config = dict(
    n_layer=8,
    d_model=768,
    n_head=12,
    n_kv_head=12,
    head_dim=64,
    d_mlp=3840,
    vocab_size=16384,
    activation='tanh_gelu',
    norm='layernorm',
    norm_place='pre',
    norm_eps=1e-05,
    positions='learned',
    qk_norm=False,
    attn_scale=0.125,
    bias='all',
    tie_embeddings=False,
    parallel_block=False,
    init='normal',
    init_std_qkv=0.0166,
    init_std_o=0.0,
    init_std_up=0.0166,
    init_std_down=0.0,
    optimizer='muon',
    lr=0.01,
    lr_mult_qkv=0.7,
    beta1=0.95,
    lr_head=0.00486,
    warmup_steps=200,
    schedule='wsd',
    decay_fraction=0.774,
    decay_shape='linear',
    final_lr_fraction=0.1,
    batch_tokens=262144,
    seq_len=1024,
    doc_mask=True,
    train_tokens=1020000000,
    steps=3891,
    dataset='wikipedia_en',
)
MLP neurons of a small language model. Each row is named by its layer, matrix (down: output weights) and neuron, and shows model dimensions 368-495. Each number is 128 + 32 x the weight over its row's rms, rounded and kept within 0 to 255.
A block is one neuron, or neurons of one layer that tend to fire together. After each block is what it responds to, as a language model described it from the Wikipedia text at the highest values.

L2.down1351 [146 122 112 100 188 175 120 124 113  96 146 179 146 116 129 129 150 146 200 179 133 101  94  67 119  99  93 152 154  89  54 145 168  91  92 208 193 154 146 125  91 169 155 114 144 151 144 124 108 138 125  93 134 148 166 132 156 160 139 154 147 149  98 134  97 148 137  71 100 124 144 129 150  97  97  95 118 148 168 119 147 135 139 115  77 119  92 152 151 142 131 141 103 104  96 111 114 109 120 108 140 126 114 167 164 127 177 144 117 137 207 117 147 134 147 121 117 122 172  95 154 171 129 111 152 139 103 125]
L2.down2503 [113 105  87 142 140 140 154 147 144  96 140 122 145 122 105 149 115  94  93  99  63 149 118 172 181 164 111  85 105  94 158 131 154  96 178  97 134 107 119 125  91 135 169  44 131 119 122 131 149 131 122 128 121 163 204 158 157 144 126  93 115 126 203 146  83 129 198 158 195 140 139  89 141 100  44 112  72 114 142  84 151 157 134 166 146 127 100 178 166  85 112  90 163  88  76 125 116 109 152 104 164 129 148 150 113  86  86  73 126 177 152 180  70  91 111  95 163 147  64  96 150 106  94 158 106 133 100 153]
L2.down2692 [135  80 129  79  67 144 134  76 130 120 147 145 133 124  84 120 145  99 153 122 146  86 144  79 161 134 145 114  98  88 102 130 125 151 129 135 139 109 162 162  95 121 153 110 107 140 130 138 133 126 119 166 198 175 121 150 138 178  95  84 172  72 155 140 121  62 112  72 120 108 113 128 157 142 125 171 105 163 165  59 103 120 142 175 197 146 174 129 144 153  68 118  87 106 145 113  99 151 131 152 152  79  89 145 146 161 151 118 156 109 157 123 121  85 141 182 209 173 119 103 119 186  88 136 109 173  69 104]
L2.down2726 [ 73  82 139 101 169 106 103 107 106  87 130 153 159 127 130  88 154 147 174 172 147 167  98  34 157 127 116 132 180  41 112 134 180 121 162 151 149 124  53 149 111 135 153  94 137 155 119 179 102 116  80 114 116 108 166 167 105 135  99 113 105 151  89 209 134 125 151 109 130 128 134  76 177 117 130  82 108 104 127 117  83 127  74 159 160 114 101 128 139 126 102 138  90  81 125 116 117  52  79 101 127 125 118 150 193  92 140 167 121  71 164 145 121  86  79 109 153 166 141 111 100 152 136 122 146  95 128  96]
Description: Word-completing final pieces. Final subword pieces that complete a word split into several tokens, right before the next word, such as concubin-age, surgeon-fish, tru-th, Surin-ame.

L5.down866 [131 168  86  81 126 130 123 115  83  82 188  67 110 161 134 123 141  21 137  80  84 149 124 136 180 143 187 130 163 137 106 108 120  93 145 107 138  72  79 146 136 130  80 109 151 125  84  88 146 112 155 146 130 129 154 121 142 131 107  97 188  97 170 136 134 127 126 143 124 122 138 128 155 139 183 141 114 106 127 148 174 105 131  97  89 111  96 118 125 137 127 180 107 120 148 130 115 165  74  70 118 136 101 146 152 112  99 113 134 150 156 115  94 116 113  89 164 113 151 100 109  72 137 157  91 102 163 110]
L5.down1079 [103 150 174 119 155 135 146 160 136 168 167 136  99 134 108 137  63 133 109 162 116  94 147 141  98 166 148 129  82 163 145 127 125 177 211 115 119  81  85 105 159 101 155 175 101 137  92 107 115  87 154 134  87 178 127 123  74 108  77 101  58 104 156 146  87 155 153 177 139 108 167 127 139 206  82 109 133  86 158 145  84 117 137 127 111  92 128 119 143 176  89 131 116 114 182 120 147 124 148 111 137  91 153 127 173 128 164 110 104 147 133 132 142 113 152 133 134 130  70 168 217 127  95 112 136  69 125  88]
Description: Place-name final tokens. Last token of a multi-token place or organization name, often in location strings or tables, e.g. Northern Ireland, Istanbul, Santa Fe.

L3.down196 [132  96 176 128 122  89 143 166 135 160  95 133  71 148 149 126 122 159 195  94 123 145 154 126 158 157 160 118 110 137 179 133 136 155  83 174 128 120 106 128 129 146  36  75 192 115 166 129 109 129 152 103 114 122 148 129 107 177 107 145 138 116 124 167 173 114 170 176 154  98 156  93 120 225 195 120  99 103 109 197 106 124 115 147  77 105 123 115 114  90 122 113 123 154 159 146  81  97 161 165 127 148 115 132 194 201  89 110  80 102 110 127 154 110  93 103 114 118 174 116 146 125 115 188 116 128 124 123]
L3.down1235 [152 146 121  98 147 143 137  83 131 174 152 153 115 142 122 134 119  90 155 151 148 107 137 217 155 138  48 131 173 117 106 131  63 163  92  99 121 147 102 130  99 109  92 153 123 112 121 108  92 115 142 109 109 141 155 129  98 139 109 182 152 165  65 125 157 103 115 157 166 142 170  86 140 143 155 177 132 134 161 154 111  65 130 110 127 146  98 208 148  31 141 108  63 107 132 125 115 189  83 152 166 127  58 157  98 132 143 110 195 150 125 123  72 122 119 176 205 127 135 133 108 109 124 198 159 137 133 134]
L3.down1379 [ 98  96 175 121 101 116 157 185 155 145  91 100 141 147 134 140 139 168  87  83 129 147 129 139  91 141 101 121 128 119 111 146 158 141 145  56 104 173 131 167 170 138 105 172 131 124 115 114  99 154 175 115 154 112 148  96 154 110 123 200 156 131 128 127 178 137 125 134 159 113 165  68 176 149  93 147 125  51  96 200 118 150 115  91 135 138  90 168  91  85  98 124 137 145 137 123 162 127 119 102 139 144  74 124 137 138 117 136 157 184 180  91 162 107 132 105 178  89 169  83  37 106 141 160 112 115 135 121]
L3.down2069 [145 171 162 147 123 130 118 127 127 137 101  72  68 149  81 131 105 127 113 163 159 147 139  49 159 168 121 151 157 177  70 173 133 155 125  62  81 170 164 164 153 170 138 133 193 146 125  71 140  98 155  99  83 137 162 194 162 115 151 168 130 150 124 114 143 243 126 143 141  99 120 118 122 124 108 107 104 147 115 167 106 142  94 130 132 131 125 174  80 119 137  88 150 102  87 126 119 165 154 105 155 145 129 125 153 120 141 184 150 126 138 117 151 116 148 155 110 152 178 139 107 120 145 109 135 152  85 100]
L3.down2208 [ 99 118 163 169 100 112 137 147  99 125 158 107 141 143 146 165  73  86 112 168 130 122 133 152 177 151  99 164 105 124 169 128  86 172 109 143  73 114 124 155 180 125  60 152 127 106  78 102 101 102 143 120 129 112 165 142 146 111 145 210 131 148 132 129 144 117 212 104 128 182  99  90 127 180  68  66 165 168 134 120 151 148 119 177 141 200  32 170 118  84 142 106  95 145 174 105 136 165 141 144 155  88 104 117 105 140  93 177 148 111 152 124 106  95 139 131 123 153 142  51 136 124  79 177 168  83 123 113]
L3.down2434 [ 89 121 124  94 117  36 149 106 104 119 159 153  94 149 128 160 101 136 127 118 122 117 135 164 152 181 109 178 133 140 128 160 136  68  73 116  58 152 129 142 127 134 108 182 143 135 133 102 100 183 208 116 158 128 137 141 162 126 123 156 169 141 139 142 175 126 132  78  95 117 135 127 121 152  49 127 127  88  93 135 115 143 173  96 164 214 140 167 145 118 100 109 165  46 121 158 101  89  91 145 142 110  99 154 191 163 179 154 101  79 193 140 162 103 130 157 177  93 162  95  26  83 142  95 125 158 109 121]
L3.down3129 [ 92 118 210  88 123  82 104 125 121 142 148 137 117  68 117 136  72 117 153 155 145  94 112 112 190 169 108 112 126  91 153 156  60  76 110  89 190 165 152 173 122  63 140 137 138 111 135  90 128 177  91 197 108  95 184 183 115  67 149 125 119 109  93 146 113 123 106 156  71  60 107  80 126 170 123 150 117 188 174  98 111 117 161 139  73 111  84 167 100 118 153  92 214 121 117  92 114 150 149 123 148 144 108 121 150  97 151 128 110 144 102 102 134  88 157  74 129 153 179  97 135 139 161 171  76 116 153 146]
L3.down3267 [135 158 143 203  72 168  98 212 132  71 139 121 165 177 164 108  49 145 151 139 171  73  93 203 131 180 148 134 153 131 159 124 112 220 119  78 177  65 116 165 107 122 135 146 141  90  99 150 115  68  81  96 111 175 142 116  84 159 129 125 115  87  95 122 160 181 125 136 204  98 149  90 129 148  77  66  62  91 101 170 131 116 175 149 186 141 121 172 118  75 138  68  58 119 121  65  96 130 154 123 178 101 122 127 172 124 128 110 137 138 203 147  68 105 190  74 152 149 161 107 102  61 140  63 129 103 145 111]
Description: Place-name word endings. Final token of country, region or city names and their nationality adjectives, often word pieces, like United States, Mold-ova, Hondur-an, Chenn-ai.

L3.down1059 [139 148  83 135 155  97 179  93 143  99 116 120 135 133 100  83 164 167  80  79  85 142 161 107 135 111  76  91 139 118 130 154 153  90 128 139 166 152 112 107  56  78 141 139 179 100  77 152 194 122 120 156 107  95 131 109 114 130  99 113 125 113  82  99  83 113 118 123 179  92 178 197 101 131 128 156 171 149 124 112  46 160 187  76 155  86 184  81  70 170 138 168  85 130 147 125 146 180 154 138 111  89 156 212 129 157  54 135 105 130  78  95 122 177  97 119 176 120 118 131 149  77 151 135 147 113 156 182]
L3.down1323 [ 99 100 141 118  98 113  95 176  71 110 117 150 187 108 184  97 132 170 103  70 183 122 135 132 154 159 157 154 109 215 140 182 154 204 118  86 155 179  92 101 132 138 138 119  82  96 136  89  85 120 145 129 105 122 105 125  87 122 126 145 131 124  64 184  85  88 155 186 102 137 136  94 118 150 103 183 116  90 123 127  65 106 176  92 127 141 133 124 128 151  93 136 199 135 146  99  90 138  64  47 101 142 116 123 146 148 112 139 103  72 119  62 144 143 110 162  92 203 114 109 149  89  73 118 103 132 111 158]
L3.down1581 [152 135 174  94  50  94 161 151 174 123 123 123 115  79 114 108 116  94 118  97 173 150 127 144 121 192 124 105 103 178 112 193 117 122 138 115  94 105 137 115  89  68 185 117 177  89 130 169 147  61 155 149  99 127 137 171 110 128 138 124 132 112 120 147 138 152 123 143 124 120 112  84 147 160 172  75 112  95 135  98 112 115 144 125  98 107 113  90 151 134  69 154 142 172  65 135 136 196 120 139 135  94  84 147 102 119 100 126 134 163  98 115  86 149 141 118 175 127 133 129 140 137 101 128 157 155  40 108]
L3.down3218 [153  98 188 149 157 102 115 177 168  50 142 106 129 158 139 127 113 218  38 100 145  68 203 148 137  89 128  94 161 158 123 158 157 130 120 146  60 123 179 124  98 102 142 139  60 115 179 118 126  54 115  94 150 139 157 182 106 123 164 119 144 140 153 148 107 158 130 108 122 155 135 135 155 153 145 105 199  73 111 143 171 133  38 152 188  86 150  77 143 123  73 122  67 117 156  76 154 163 142 178 140 126 148 100 175 169 157 128  85 120 136 147  66 166 138 191 138  99  87 152 110 157 135 147 158 131 124 167]
L3.down3220 [122 125 155 149  66 103 180 110 133  92 142 118 164  94 175 138 127 156 131  84 100 139 113 117 110 125 186 134  88 129 163 128 147  72 148 128 145 141  96  84  71 169 109 158 159  82 138 133 123 115  89 120 107 149 175 159 135  97 111 178 107 151 112 121 149 120 113 134 125 137  62 150 122 169  98 117 183 131  80 116 112 151  47 140 157 155 110 144  82 140 119  81 136 127 109 114 106  80 151 121 121 161 172 172 142  89  80 162  70 133 144  86 186 128 132  91 163 126 100  82 187  66  63 127 138 114 164 138]
L3.down3250 [161 115 122 159 102  81 102 136 163 100 100 144 161 116 116 134 164 166  98  91 124 158 146 161 131 143 134  96 126 140 111 143 117 180 137 144 109  75 131 152 149 116 122 155 157 108 112 152  84  97  87  64  86  74 127  95 112 147 176 113 138 127 138 128 132  99 137 174 155 140 130 123 122 150 128 116 103 211 108 166  65  62 115 123  92 204  89  92 142 177 143  69 145 185  85 122 166 145 120 135 141 113 203 129 144  96 126 125 147 162 127 163 137 170 162 107 148 144 163  97 100  84  96  80 149 182 117 151]
L3.down3415 [ 87  83 127 103 129 171  98  81 134 169 186 141 157 128 132 174 160 146  94 211 147 118 153  90 140 121 143 103 101 146  74  62 138 160 123 188 146  78  97 105 131  71 144  63 143 115 166  84 128  86 144  96 161 138  81 149 167 116 125 177  85 130  62  86 138 181 117 143  93  71 142 169 120 152 119  97 105 194  95 181 104 110 160  92 131 134 179 148 121 168  86 223 172 120  74  72 144 106 159 136 125 112  94  66 127 159 107 157 133 145 114  63 110 110 118  79 128 148  74 124 133 156 110 145 116 114 110 168]
L3.down3715 [148  90 160 148 116 105  90  96 171 122  54 142 180 142 180 129  68 171 107 123 128 144 125 140 163  90 124 112 120  99 132  92 119 126 163 115 114 132 138 125 110 172 133 125 154  97 105 142  88 167 138  86  41 159 148 128 112 148 161 106 101 171 109 114 109 125 114 117 179 193 153  96 137 140 101 114 132 137 126 108 158 136  90  80 169 184  97  94 165  90  95 136  82 112 143 132 118 101 122 116 118 147  81  98 133 144  78  74 153 106 149 150 194 175 154 163 116 111 136 154 189  99 217  77 148 142 165 126]
Description: Word after "the". The first word or word piece right after "the"/"The" that opens a noun phrase, e.g. most, ability, end, beginning, other.

L5.down142 [156 122 139 151  85 128 118 101 120 157 162 114 175 129 121 148 114 126  88  84 161 141 173 102 155 145 152 103 137 140 105 136 193 102  97 163  88 113 101 119 109 199 152  67 168 140 109 100 128 160  99 143 126  90 114 116 136 117 159 121 124 125 158 121 107 152 153 115 101  86 114  66 179 153 152  89 133 179 142 110  88 100  94 147 180 134 123  59 143 138 112  40 147 136 159 118 137 159  68 120  75 157 139 112 189  97  65 172 170 122 102  54 135 129 113 158 151 102 152 142 148 151 127 119  90 134 141 132]
L5.down2940 [116 140  63 182 156  91 190 116  85 143  85 141 133  58 129  98 106 101 158 186 118  94 150 146 115 106 157 115 100  71  85  79 109  75 131 166 112 165 149 181 135 150  75 113 106 111 103 175 119 155 117 174 163 108  88 118 176 151  91  87 135 114  97 156 143 146 119 125 118 133 113 109 127 149 116 132  85  97 113 204  94 113 161 128 111 123 126 102 161 139 103 139 134 162 178 118 160 111 103 151 196 131 126 113 219 146 147 159 127 230  95 104 140 160 127 137 184 135  85 182 172 115 122 138 144  84 134 161]
Description: Conjunctions within noun phrases. Mostly "and"/"or" joining adjectives or modifiers before a shared head noun, such as eastern and western halves and plasma and UV instruments, plus other pre-noun words like wide array.

L3.down91 [162 135 152 157  80 126 155 125  91 119 170 149 127 150 190 129 174  98 107 147 171 103 117  62  89 119 123 155 146 108 143 137 203 127  79 135 133 127  98  64  70 150 121 122 100 106 147 154  61 126 137 162 129 148  92 154 162 123 113  71 133  52  90 147 110 140 173 136 134  64 127 141  32 136 153 151 200  63 133 151 150 110 133 140 216 125 154 123 148  61 132 142 186 136 128 161 116 103  66 214  77 129 176 115 129 133 131 174 103 142 131 130 112 183 132 103 138 117 101 165 109 120  78  78 176 114 111 136]
L3.down160 [122 105  91 119 144 122 101 145 131 146 148 142  87 175 132  91 144 189 165  86 187 160 202 150 149 140 119 163 141 139 119 153 136 123  86 106 135 129  57 106 155 166 150 128  81 104 127 133 107 139 105  93 119 111  57 113 106 146 139 142 120  97 151 111  88 168  87 149  88 102 146 119 165 143 136 146  94 133 148 144  87 184  74 126  93 128 176 121 148 137 155 179 143 161 171  96  98 174 127 138 175 105  97 214 118 166 122 133 137 112 126  90 119 184 199 140 115 156 224 134 201 143 108  93 130 199  87  84]
L3.down1195 [155 133 132 174 100  89 123 114 144 115  88 112 129 136 152 136 117 127 104 137 136 155  95 107 133  89 121 135 125  84 113 127 123 113  86 223 162 168 136  93  90 135 135 112 117 101 133 115 189 133  67 124 101 147 136 145 105 132  96 163 181  70 139 120 104 188 164 128  54 167 169 162  87 161 179 167 141 117 154 154 145 142 166  98  83 164  81 134 120 124  88 120 137  69 108 122 133 130  79 108 128 144 143 149 108  89 160  74 180 190 140 114 128 143 180 183 144 142 137 117 134 176 156 181 132 132 146 154]
L3.down1386 [ 74 188 209 135 116 138 105  95 165 148 151  61 190 101 161 119  98 199 132 157 121 167  79  84 144  98  85 101 152  59 106 144 108  92 136 132 134 127 226 101 171 115 129 138 146  89 140 111 122  99 151 108 145 181 140 134 128 133 130 197 130 150 104 121 148  92 106 167 145  97 157 159 115 106 147 106  91 195 183  91  57 123  97 110  73 145 170 139 136 194 136 126 105 143 114  90 127 175 109 102 122 157 110 120 117 122 100 113  34  82  98  72 106  96 137 174 139 124 171 126 144 140 114  83 131 128 131 112]
L3.down2024 [152 167 154 170  96  87 163 124 121 120  56  96 170 152  50 160  85 116 147  94 178 142 139 115 127 133  98 169 126 149  60 160 120 172 118 104 151  60 115  86  82 104 135 105 130  78 127 144 132 139 115 119 187 137  90 163 188 148 128 118 100 142 115 141  91 153 161 170 173 111 122 135 140  95 126 133 129 121 122 108 175 125 156 124 162 131 157  55 116 169 110 187  87 169  88 161 125 144 157 114  62 127 162 135 136 108 139 152 109 117 147  95 126 142  82  73 120 152 125 126 160 139  88 125  93 151 150 188]
L3.down2781 [116 164 146 115 154 118  79 139 146 131 120 144 104 130 127 142  99 102 128 140 130 169  73 176 115 143 100 122 116 133 104 146 190 142 165 144 130 135 156 118  94  77 138 120 118  97  89 108 100 154 131 153 121 168  55 151 130 124 136 145 114 111 112 104 140  95 131 108 144 129 174 110  83  98 153 133  91 147 172 113 156 152 132 125 200 117 174  87 118 125 136 195 165 109 121 148 162 117 175 146 114 209 157  91  82 150 165 109 125 159  86 142 109 125 169 127 182  89 108 139 148  80 139 150 135 114  62 179]
L3.down2826 [159 141 171  87 161 119 124 195 145 112  63  84 124 102 148 126 133 107 143 113 124 134 187 136 146 112 144 146  83 128 136 158 166 127 120 135 157 178  96 131 155 179  94  64 113 146 124 122 131  68 147  58 137 134 167 160 101 139 101 144 129 135  75 134 153 119 133  75 161 199 148 163 125  63 137  53  80 136 170 143 133 142  57 130 105 116 104  86 130 140 133 130 127 139 115 124  92 191 113 105 115 131  87 169 138  95 110 149 193 121 167 133 125 122 178 153 139 117 145  86 109 134 100 106 120 143 110 118]
L3.down3374 [117 150 176 155  71 139 147 137 131 104 143 120 109 167 143 112 135 150 150 150  83 184 123 146  98 100 146  91 134 132  82 173 167 178 115 102  51 150  56 147 118 116 119 105 119 140 158 142 138  75  88 103  95 104 199  84 106 149  79 185 139  91 161 174 128 124  83 183 157  77 134  78  89 131 155 107  76 124 150 123 133 166 153 106 126 179 136  89 167 161 138 104 105 124 150 144 138 118 138  88 127 120  52 134 124 116 106 149 133 193 122 175  86 134 129 147  88 143 158  90 143  89 112 107 110  65 124  57]
Description: Abstract noun endings. Final pieces of abstract nouns, often after "the" and before "of", such as tim-ing, announc-ement, revers-al.

L5.down1038 [109 132 130 102 118 135 108  99 151 170 161 120 124 115 134 119 134 171 186  93 142 134 150 174  66 136  95 111 101 234 166 121 170 111  88 141 143 176  73 108 105 170 124  96 106  98 105 182  85  95 141  81 140  98 139 204  70 133 195 107 101 171 184 114 165  81 122 100 168 134  93 155  97 180 118 103 153 158 140 141 148 154 109 141 162  88 116  90 152 150 157 177 132 156  86 103 102  99 116 159 101 140 130 139 131 118 106  75  81 118 143  86 140 140 162 115 107  54 135 161 111 115 108 113  92 135  86 119]
L5.down1214 [202  50  98 139 133 176 103 166 157 133 144 128 125  83 123  84 112  87 167 108 138 134 158 171 132 177  71 223 117 255 132 112 164 127  97 104 126 172 110 158 161 144 148 100 101 131  90 137 106 118  65 115  91 181 163 138  84 128  90 127  49 136 124 111 136 107  87  74 165 138 106 182 113 109 130 120 163 120 156 110 115 103 102 139 149 227 126 119 109 145 119 114 174 141 164 106 135  20 148  67 151 101 134 124 122 122 148 183  84 119 136  75 109 131 191 110 172  95 133 107 168 125 136 144 119 114 151 153]
Description: Prenominal noun-phrase modifiers. Adjectives or modifier words right after the, a or her and before the head noun, e.g. famous, average, first, incl. endings like -ular, -long.

L2.down8 [ 66 103 162 157 101 112 120 214 149 134 100 144 196 158 120 126 110 171 147 112 164 119  86 134  90 152  78  84 132 140 160 171  77 110 158 119 105 152  92 142 190 135 115 121 133  93 119 192  99 153 135 163  90 111 130 104 160  91 133 140 165  95 123  99 138 165 117 162 145 144 127 123 188 177 121 148 176 114  89 147  93 153 114 157 175 132 104 158  96 114 185 100 175 120 143 152 128  97 121 112 133 124 108 154 128 123 133 149 147 153 137  88 145 138  88  76 174 152 216 145 106  85 173 114  89  81 111 129]
L2.down2829 [118 117 117 145 127 105 113 145 173 121 131 166 168 148  98 142 111 121 143 142 120 104 101 121 121 128 106 121 135 153 129 196 133 187 113 105  78 141  63 147 153 106 140 201 113  81 119 114  92 110 177  88  94  94 180 128 110  71  96 182 101 137 149 146 122 170 123  89 105 123 178  89 188  98  77 179 137 106 107 143 156 133  76 146 153 162 116 194 124  66  95  78 158 121 125 132  65 143  99 109 134 139  74 140  92 112 133 148 166 149 152 111 144  98 131 145 141 136 135  62  84 169 133 189  74 115 141 147]
L2.down2839 [129 122 142 133  97  99  88 100 121 154  62 117 169 147 124 121 140 157  98 128 153 120 170 166  74 112 134 115 152  87  98 108  80 153 103 142 150 139 116 132 144 105 108 116 138 152 173 143 150 162  94 185 153 150 190 134 155  99  77 205  91 137  42 112 101  61 132  71 122 122 117 124 143 164 110 122 101 117 113 153  88 139 107 124 179 110 101 208 185  68 146 150  97 118 190 168 133 142 155 122 181 180 178 159 181  44 155 159 154 168 191 113 191 138 124 138 130 114 140 189 102 134 121 131 121  77 156  74]
L2.down3440 [ 93 121 170 178 100  81 122 144 142  84 125 155 164  86 107 143 127 128 105 134 144 138  88 119 134 120  99  99 168 152 129 123  75 170 134  75 103 170  84 157 157 114 130 183 153  79 142 109  88 171 123 133 126 141 152 122 155  55  92 188 128  93 113 128 124 161 143 108 191 111 103  92 171 112  86 147 198  92 107  98 146 156 126 140 155 122 127 131 109 127 137  80 186 152 158 134  86  36 141  72 172 155 132 164 112 114  86 178 184 125 170  96 162 104 120  97 170 140 191 109  67 163 178 149 112  77 141  84]
Description: Country and state names. Names of countries, U.S. states and large regions, often after a comma in a place list or after in/of, e.g. Turkey, Ohio, Japan.

L2.down68 [106 160 167 144 102 129 115 140  72 108 132  76 133 130  92  86  81 213 106 146 117 133  70 121 170 179 117 129 161 102  97 157 130 113 126 148 189 164  94 205 111 140 143 133 139 106  42 127 109 106  91  89 163 149 168 146 138 124 126 179 137 157 131 170 121 194  99 148 104 162 124 131 146 165 154 146 158 190 109 126 114  61  88 123 148 161 126 140 149 122 114  90 161 111 149 135 120 175 167  82 104 116 110 130 118 167 142 101 106 128 110 174 108 117 162 137 174 166 111 125 118  74 117 115 121 101 114 121]
L2.down529 [128 144 139 146  68 137  79 153 136  93  84 168 185  69  90 111  83 143 138 146 163  49 137  91 136 125 121 100  91  90 102 167 135 139 154 154 126 112 139 113  84 122  98 167  94 127 183 151 128 153 147 160 112 142 114 138 189 141 130  91 146 136  85  88 124 113 127 164 119 171 146 104 119 110 132 196 108 126 103 146  92 134 170 180 155 141 121 132 133 113  78 121 118 102 187  87  83 175 135 155 105  72 110  51 148 139 126 120 168 133 125 100 114 155 163 116 170 142 123  93 110  77  55  78  70 134 143 159]
L2.down2075 [ 95 165 151 129 169 194 144 110 135 149  91 125 175 140 183 120 111 170 119 123 133 109 147 119 210 137 135 135 150 131 130 197 168 154 138  95 128  92 175 140 124 104 146 126 132 106 112  94 103 150 157 116 146 115  99 165 175 105 120 137 137 110 159 158 129 165 126 108 162  91 138 119 179  76 130 169 132 117  99 186 121 143 163 133 166 138 214 135 136 153 118 141 116 104 136 146  70 114 100 128 146 119 139 118 164 105 102 122 143 140 122 158 143 104 125 160 141 118  82 102 116 141 142 123 162 121 132 118]
L2.down2823 [108 141 111 146 133 179 120  94 147 150 143 197 132 113 166 126 156 121 115 112 140 148 104  91 197 135  96  97  82 158 113 151 150 139  72 151  99 131 115 143 112 138 153 117 107  90  92 163 102 102 122  78 107  89  74 152 156  76 103  97 140 135 185 136 113 110  92 125 149 104 128 163 135 119 138 122 131 138 136  92 126 181 158 151 196 126 129 141 145 116  78 160 152 108 145  79 104 136  99 174 135  96  79  77  97 118  89 125 127 116 165 120 167 123 125 111 121 166 147 142 114 120 100 138 102  92  73 182]
Description: Head noun before of. Abstract or relational head nouns right after "the" or "a" that usually take an "of" phrase, such as part, sense, version, Republic, period.